Weights of a small transformer language model: width 192, learned positions.
MLP neurons of a small language model. Each row is named by its layer, matrix (up: input weights) and neuron, and shows model dimensions 48-143. Each number is 500 + 40 x the weight over its row's rms, rounded and kept within 0 to 999. Numbers have three digits each.
After each neuron's rows, "fires in" lists the words (lower case) most often at its 100 highest values on Wikipedia text that the model never trained on; "fires on" lists the tokens most often at its 100 highest values on Wikipedia text that the model never trained on. A number after a token or word is its count.

L11.up430:546523502600497512532548517521470434513458507501435520577500488497540511522486517466465469510543561519537459472456495461541506445497510474517502462487510579523504479440449524535574501490461512431552475481517520521442446488547474512548569487498495533492584510422507521486563465473441512518
fires in: "there" 30, "it" 15, "competed" 8, "school" 5
fires on: " there" 18, " it" 15, " There" 10, " competed" 8, " ref" 5, "There" 4

L4.up573:477498517558457607517468526460524532486463442471469480513502542494518517486531484462500547546475516489513473418474518563544489491543491472521420535538476467547485551475479483537572498498509526450525503460443443580489579455491506501453526534514534478497549544454514540452520496508407510428
fires in: "first" 34, "only" 16, "top" 11, "last" 8, "second" 8
fires on: " first" 29, " only" 15, " top" 11, " last" 8, " second" 8, " First" 5

L14.up454:498573565401524411518510520509488510472406473498536423505530519496487540561519529511568514510511513461511537469485461414512521455505549430523523472513473412475504520570474466542466508498502484452453483438511483570536519514538564531547479497482487481456405515449505472485441514455459438496
fires in: "as" 74, "being" 4
fires on: " as" 73, " being" 4

L4.up175:549554501553498451526488484484514531601516481434523514476582515505493520528517480535486472511482555479473531536478461452448525496503548465495452472458505489454499469427541436440498555414495472487523504485475583462443446512497466477487504506516466484537463573488469449558387482445563451549
fires in: "in" 45, "award" 7, "awards" 7, "writing" 5, "on" 4, "championship" 4
fires on: " in" 46, " Award" 6, " writing" 5, " Awards" 4, " on" 4, " Championship" 4

L3.up101:504454470497526466580505476481462504526536390496491564514405594463508512486477462530487505473514494524453513476382514508517516432555465522500550476514452493456472475491494497497436506510553438521478544488467458468538453431482456505518528478474482488492512459496570553516511578519427462492
fires in: "and" 51, "or" 22
fires on: " and" 51, " or" 28, " en" 7

L3.up260:569501490503511433572493440509502488488458464403473524466651494477525502458588502498529507497460479431500485483518549380503539448500541511477519469507472523505469457503476476488603502471477486482540520479464482554551485525550489507506514441516517514524439575537493511499578529472514512515
fires in: "have" 37, "has" 29, "with" 11, "having" 6
fires on: " have" 37, " has" 29, " with" 11, " having" 6, " m" 4

L7.up568:517490568529460574475480469450386539427489572567542530533469483550584551597568488498521470452448478476527489514427575522463498464512460446538573515471500503485474493495531469474498484464463491550507428546480406525588425460509507447513482453529530547463467537521558503482531532521549465498
fires in: "of" 42, "late" 6, "since" 4
fires on: " of" 42, " late" 6, " since" 4, " amb" 4

L6.up131:537498584549412526520463531547552549546557503470430518496570490516498556546490508503555462473478487537533516476466534527510484523595525490401505473505520510466458470553528515477469471499573463470503484567515546445494456508460475477483513495497473435477475453468474474476483528441483424536
fires in: "they" 16, "had" 13, "not" 11, "were" 7, "be" 6
fires on: " they" 16, " had" 13, " not" 11, " were" 7, " be" 6

L3.up156:541485427501502508535467577565483531530534496454511506450489470470433549506499492506501562527498526467529491448515479485459500455528504523552543600508564510557494424521364491508539521476532462429429482524491512551445540566545535523539542479530435521481515506544547542509521519518487571476
fires in: "match" 18, "there" 17, "climate" 8, "tournament" 8, "point" 6
fires on: " match" 18, " There" 11, " climate" 8, " tournament" 8, " there" 8

L3.up550:544569442500446529457501501506445435510509502487519498513460557503417437518458517511468490513486507454550481578524526593528505451489591500434570483532525559530484577522506557510530508481534521449493485555521500529530499466520479472458468488418506440533393417521528495491471484540467488440
fires in: "is" 73, "became" 8, "becomes" 6
fires on: " is" 73, " became" 8, " becomes" 6

L4.up246:627526506490468504502568453551509453540505475517566409492521550461517615467459513501502520470452479480458497453496485488563418478539542510446492457502489538504523526507515503540556508501557541503497473494505522499510488504566484479459422548476456516523471405485531448494599477493535519480
fires in: "not" 53
fires on: " not" 59, "u" 25, "os" 4

L3.up237:501490562528408505505488488535555506457517484556531540512510452492503589524507529526532468506526581483559475479481502563552520463398514496463533466509487511443405466508470461414508555494442474508502538535482485485465516544450508460458558443494503466521538542474453432564535509482497532476
fires in: "who" 65, "although" 10, "which" 7
fires on: " who" 65, " Although" 10, " which" 7, " She" 6

L7.up503:484493487560532566484500449463361465550488507489481536531521538443433487516480469477550537460507493532455459502516527460534481593479528510532498496599465556476445512463539502485519493465532541472521528371448515435538543506580469452531515506563489558475500532541472469420434501500402519475
fires in: "of" 38, "other" 16, "all" 6, "four" 6, "several" 4
fires on: " of" 38, " other" 14, "al" 5, " All" 5, " four" 5

L3.up28:570555467488535503525520534466557488559559448539532518556482490495435495515517493500544515525466526513487526416510526528538534472460477472496423456490523489466527463468503507538485469472518480481485507536458464442457465521449459439495629486569469587512516527462510440581503472486500502458
fires in: "that" 16, "album" 15, "band" 11, "series" 9, "film" 8, "song" 7
fires on: " that" 16, " album" 15, " band" 13, " song" 10, " series" 9, " film" 8

L12.up310:547504533510562539439573492522422553453453541478478471466539516511469548573503528507511515521463525427554553530401486478498493572517476541518545461576372470470495480415544455452487502461468536547524476429480572480520471550546500431474500439566543505451493548444446535548500482551517483491
fires in: "of" 13, "well" 10, "votes" 9, "such" 8, "described" 7, "known" 6
fires on: " of" 13, " well" 10, " Votes" 9, " such" 8, " described" 7, " known" 6

L4.up293:488533421499524445586495495496480497531555505516511497457458509432485497552507519520539544503515535471541515433547427495464504543474477420485463460548541493566461512513553558467467509507545524471560487436499476464437503504513498486527479440548576415492457618529490485469528526525472526493
fires in: "on" 44, "by" 5, "alberta" 4
fires on: " on" 44, " By" 8, " She" 5, " Fred" 4, " Alberta" 4

L6.up568:463482487497535540471532499511506457458516538455484460529442603491551510514518484577483418504527497489503430467476460487407527478558497492493510404556542545461511566555577507495543536447491505439503451470440528495572459494524490484469486474527509491546523477517511469534379612526532409438
fires in: "of" 35, "l" 17, "d" 5
fires on: " L" 36, " of" 35, " D" 20

L3.up370:469486540487544443478517549457478509463609495503488522475477534533451484464475498458446529489477543467543484481428570455563429492549456520501579505539499497555541472517454503491462548467488513446591518414507510425532499530458489494484565424514555465542507492495541488488536541518505508627
fires in: "most" 21, "also" 12, "often" 8, "first" 8, "very" 6, "least" 6
fires on: " most" 21, " often" 8, " first" 8, " also" 8, " very" 6, " least" 6

L5.up440:555545489505467534466560498488520485584460431542492502473451521525502495576505545458493507519487487431507479499488559483515502475561528489454454509483472438465427494451575476480489494509458528471478506521526539571474486481503576513527469461530470503530532473534486576533481474561455410481
fires in: "as" 41, "into" 32, "throughout" 4, "in" 4
fires on: " as" 39, " into" 32, "k" 5, " throughout" 4, " in" 4

L5.up400:519539498592485460461501490515460519507514467496493464519480539540498576519523532547494499511458541473490457532529516537470479546487465505489511524488491502462426412494449486430548478386498543526578508565475495466479521545490535556523425457511453519512505490539424482453413543481508471491
fires in: "in" 47, "early" 6, "released" 5, "e" 5
fires on: " in" 49, " early" 6, " released" 5, "″E" 5, "i" 4

L6.up281:452495467499508526523485552477454515494531532564476539536471438490490507527560492427481391561469529485608498428515462523533535527469465514559498519508498541445471494513500448513468471505459421462541506490508525503536500483500473449466482508568477504450465542539501475521571469466489476481
fires in: "over" 26, "out" 24, "in" 7
fires on: " over" 29, " out" 24, " in" 7

L4.up296:536543449508469559433469459411458528504498478561487493488524538548454475502506470518445430510496517549482536516429440483517540475499491463499479504479465545475411584484505578517449460511442438502516470595531470491558537549555476472460551516537491532422521446519518501577578521517449498484
fires in: "made" 20, "out" 18, "found" 8, "about" 7
fires on: " made" 20, " out" 19, " found" 11, " about" 7, " ver" 6, " inst" 5

L8.up153:592519517584485531510468470516496574443504573554482529473519546561500493529496467520445485490522603547583448473478544610514549498480456490485523521490471508508473446464556566465503558501512468547459420472487431485503534547553442524482468402447450534506480471408535536552547525496494426484
fires in: "and" 25, "or" 18, "al" 15, "oglu" 9, "oz" 8
fires on: " and" 25, " or" 22, " al" 19, " o" 17

L3.up462:510582498543488512515528488536489513492464486403517551499503575483513427446480474435499516593493479524547481561470540477433518464482520489509479561548520495489471516438482518460569510519503420463495456477596395564523550466537471492531464476497501512489476408483508479534504488448540503483
fires in: "a" 92
fires on: " a" 94

L3.up190:497514470533444502586507558477539539518556504502515516554512541478492512450480465556492543481478513485448441460458451486466490423491483488502510472541499423441432471515546495508521523601511512477456452449525460495571569591486527503489526456470603555472491492469591488411457561482538468498
fires in: "a" 60
fires on: " a" 52, " A" 17, " S" 14

L12.up541:479481473485479490528466436541563538441466497511500495562501417492521488526481511526499522465469529530493542491518494465471454512431507480553510545468482470488566407526468510509537550527508572484559420523490531499462528541493452525567604436498525542510535485495443475533414539423486520408
fires in: "that" 29, "as" 28, "never" 7, "which" 6, "where" 4
fires on: " that" 29, " as" 29, " never" 7, " which" 6, " where" 4

L5.up181:526474448528513494444494542509412499552510465568455463470491526496482516514489486433536424491479509494491545470482499492458498473481527481442445589502524515389518436598500502512592509506508574469516530447501476540545481408447536565399459399519579436488527513549444462459523571535550476508
fires in: "to" 83
fires on: " to" 81

L4.up170:566492488518473498424437575466499513570448504476474514535477512483530578469505581489490508478455518493540416532479491552478463506405450575528484502446476526542508465536461502529502506518530430459463531551504487511498509500449474434505499526523543481515469469478473427515441527493555507530
fires in: "in" 95
fires on: " in" 67, " In" 32

L4.up113:518556492509450502555505455439534578470543425408529474471482495451431458516521506512477491529517436455537512475493548515479451445493563553486550482468461473513498479473566568539533486487501497554427483550489538558419497491521564463554447507476456611537547502540510517563451502454406528466
fires in: "as" 49, "climate" 6
fires on: " as" 50, "ak" 21, "imate" 8, "ning" 4

L5.up393:527531435561529533527433429501450575501472514490475487531572466522477524447485423561535561490461484523514423473481486471485531445446493400503428477523501512481472468468529520460440524484467428421494468538491406523532449576494561558423524534468510516531543471490473471431511528488560508476
fires in: "in" 62, "within" 4
fires on: " in" 74, " within" 4

L6.up535:507565517531545449444497509482447501508453471497425520439490540531455432440485485440530502512474513516493528456509450448488554566510489553469477493512489518524507497416483449500492522484498537457513479488421537514519522540503461468503531502532421500534464557451560438473492537476454527612
fires in: "in" 27, "of" 11, "census" 7, "known" 7, "early" 5
fires on: " in" 28, " of" 11, " known" 7, " Early" 5, " Census" 5

L3.up417:487477489467525515470474456470479547501505518417495461534527479462546506461524501481578466491483543501484471476571472495454527443460465509417515492559525457495521525530514572587497477454478503531545475541416499440448498489431500481480491493597500478485502597502477485466482542532491572465
fires in: "in" 88
fires on: " in" 92

L12.up385:474550543472476508471460519402477500501480584496495461416409493579486514471496533476484499528509500512418467432473503510513548531485458506446484556527486455466562550503579530498547450470493401461524515410517494484519459562502578465474505486554497449484432523479513525466494544487424522513
fires in: "in" 60
fires on: " in" 60, " local" 4

L5.up471:486522502510435522561511583489527520545567448476466460471465485494398497517498523522485448520458526497554556521449494533578504478482469456489521502452522519456498529499546563521474595472488474479546538468527492479480534436560531454476498462543452541525485575513545486520495525547463459477
fires in: "as" 35, "years" 14, "both" 6, "deputy" 4, "year" 4
fires on: " as" 22, " years" 10, "As" 9, " dep" 9, " both" 6, " As" 5

L4.up215:597398463566474473536504493489476558532490421500510459487486528560468470475565489512552517498472532515503521544521476463498556449472422505509420560496601454504501554530483520541488457455475541485467487479457443501540463517503426445408508519558472504485515536464452519544546540376498510472
fires in: "in" 71, "born" 19
fires on: " in" 73, "born" 17

L8.up330:570463519480458424523448520521444510498428467464516479501513422570447515506556474503526454515501478544551455467532548411514552519446599539563527520570502516504484474425528515487483498495435493525544547494578477396552554583471470526573499469415530463525442482466493473511514439502509432523
fires in: "in" 51
fires on: " in" 56, "ed" 15

L14.up533:525498482506485447530460539450535530469565514478476488460482497501537452541544533482490588483522427435444505496544418460571523494516451442489559483463512476517559428534496434515513581502549528526460532535523478471508448509559522488499486447404536514500486525555440476477508537546506493531
fires in: "at" 33, "to" 10, "under" 7
fires on: " at" 33, " c" 11, " under" 10, " to" 10

L3.up346:507518462484479464523462599474504497440511520549511543507565501507502523509429514556542435479525465542544525526437512524477625537474507496495457479513488459443471496492516480459508481450517520513579587569519500519527480521575442437465465480515460477468463553367508513585470502535485513562
fires in: "china" 12, "has" 10, "korea" 8, "pakistan" 8, "australian" 8, "chinese" 6
fires on: " China" 12, " Pakistan" 10, " has" 10, " Korea" 8, " Australian" 8, " Chinese" 6

L3.up501:496527494557454510511501552560444444533555518461509549457469493452521515489455522554484519545503503431483511495465531519512529529451579493531534536495543419529424548570550507545495510471510507484489416465503488485472500565492554487426534500531458586528537554482547543487507510444449536510
fires in: "school" 21, "center" 9, "site" 8, "seat" 4, "schools" 4, "church" 4
fires on: " School" 25, " f" 25, " site" 8, " Center" 6, " seat" 4

L7.up545:548526501542511545573497492488524513475528577556523544479492532574503503568522505528467465541462549410537501462469497478486536525539500508464581474487509409489462473528443509520496442493469559482509565497464428498454442480536582498509569480544410425538533563493488502537485464548561525546
fires in: "who" 32, "there" 9, "she" 8, "he" 6, "shelling" 4
fires on: " who" 32, " she" 14, " She" 13, " there" 10, " he" 8, " He" 6

L4.up506:513516560524481390529464559430469479521515514500487538512471466499508514475517504537485445447541506553452489497470563495509554539441485514533499471424440496495432495498452569502537486479446487509556522561559468441528602488498448502559468502566517544512419461466481492547576425479458514536
fires in: "out" 29, "off" 10, "offensive" 5, "up" 5, "udduuddurdurdurudddudduruddduddurudduuddduddd" 5, "township" 5
fires on: " out" 33, " off" 19, " up" 6, " bound" 6, "d" 5, " Township" 5

L3.up397:569566482506535546439562557494532530474526503521487515482445528505497486451480510396532503491503449536517490419506482515465479493444558579520473509525481462508504470499429485509564536520494446494523520438480493554436507460476457383463519430490510508516515641438563453529523450466547571545
fires in: "which" 33, "that" 16, "only" 15, "so" 6, "website" 5
fires on: " which" 33, " that" 16, " only" 15, " so" 6

L3.up134:507586476449497475503581481412530519500533418520492568566477605490444449492560511517490453458520484458582511485435518521553517454432547505517493570433549487498499508495483515501494521538476590495535479478523493566445547530522515509531538469494497488568513531484545433487491481584505463538
fires in: "as" 51, "so" 14
fires on: " as" 44, " so" 18, "-H" 8, " As" 6, " Nic" 4

L5.up16:567503487508542556581517502429428483510551502490478532468518454500538501541492541568527483469514518416451490427421499498493507476520518504480517492473451480452537458509423444523536566486464566506551477527489472466487513501508457605519527520538497533451507474546535456431518495510496510499
fires in: "there" 30, "it" 15, "they" 10
fires on: " there" 18, " It" 16, " There" 13, " they" 10, " circ" 5, "e" 4

L3.up416:483599482511432464418465486505505534562464507522517477521488444496472524417479504500506514522556479516568531473474454523493467510500510545498501540517391505533508543547487456496490460437465429486453562447503520484444490477532507495473438525455499574521499550447519479519560464514506501554
fires in: "other" 33, "local" 7, "another" 7, "one" 6, "various" 4
fires on: " other" 34, " local" 7, " another" 7, " one" 6, " various" 4, " some" 4

L3.up305:579518472513466511482494459499517538433521469518519569594528528531452512568480487523560410503443527539453443504489530429527462460507550513499536497507503533447516478487493509548501537592433429496553524557440531507527519473458515450486661495521537483529534470480550482588522418533558449504
fires in: "that" 39, "but" 9, "so" 6, "show" 5, "which" 4
fires on: " that" 37, " but" 9, " so" 6, " But" 5, " see" 4, " which" 4

L3.up281:470486509460514505461500524470493441543526511489473499407520533537500523480477539468509475470573493451481518553521507542573454516500491513510433524480517509441479489527500503511591487521494481481473537468419434452502517438448477517483477451565500508531474559508436516479456451503563480508
fires in: "to" 33, "air" 19, "military" 9, "german" 5
fires on: " to" 33, " Air" 20, " military" 9, " German" 5

L4.up249:562475470517485508468461537535556444498451512539484554521489504553557445520462575518537505499509439502488507501523432514487523478517603354496468500469557464475458512472448416464517469458484499445502526483484425547455497448425596523426510515559546471492542536463477527521498495446487494511
fires in: "national" 24, "royal" 12, "grand" 9, "company" 5
fires on: " National" 29, " Royal" 12, " Grand" 9, " organ" 6, " Company" 5, "ctor" 4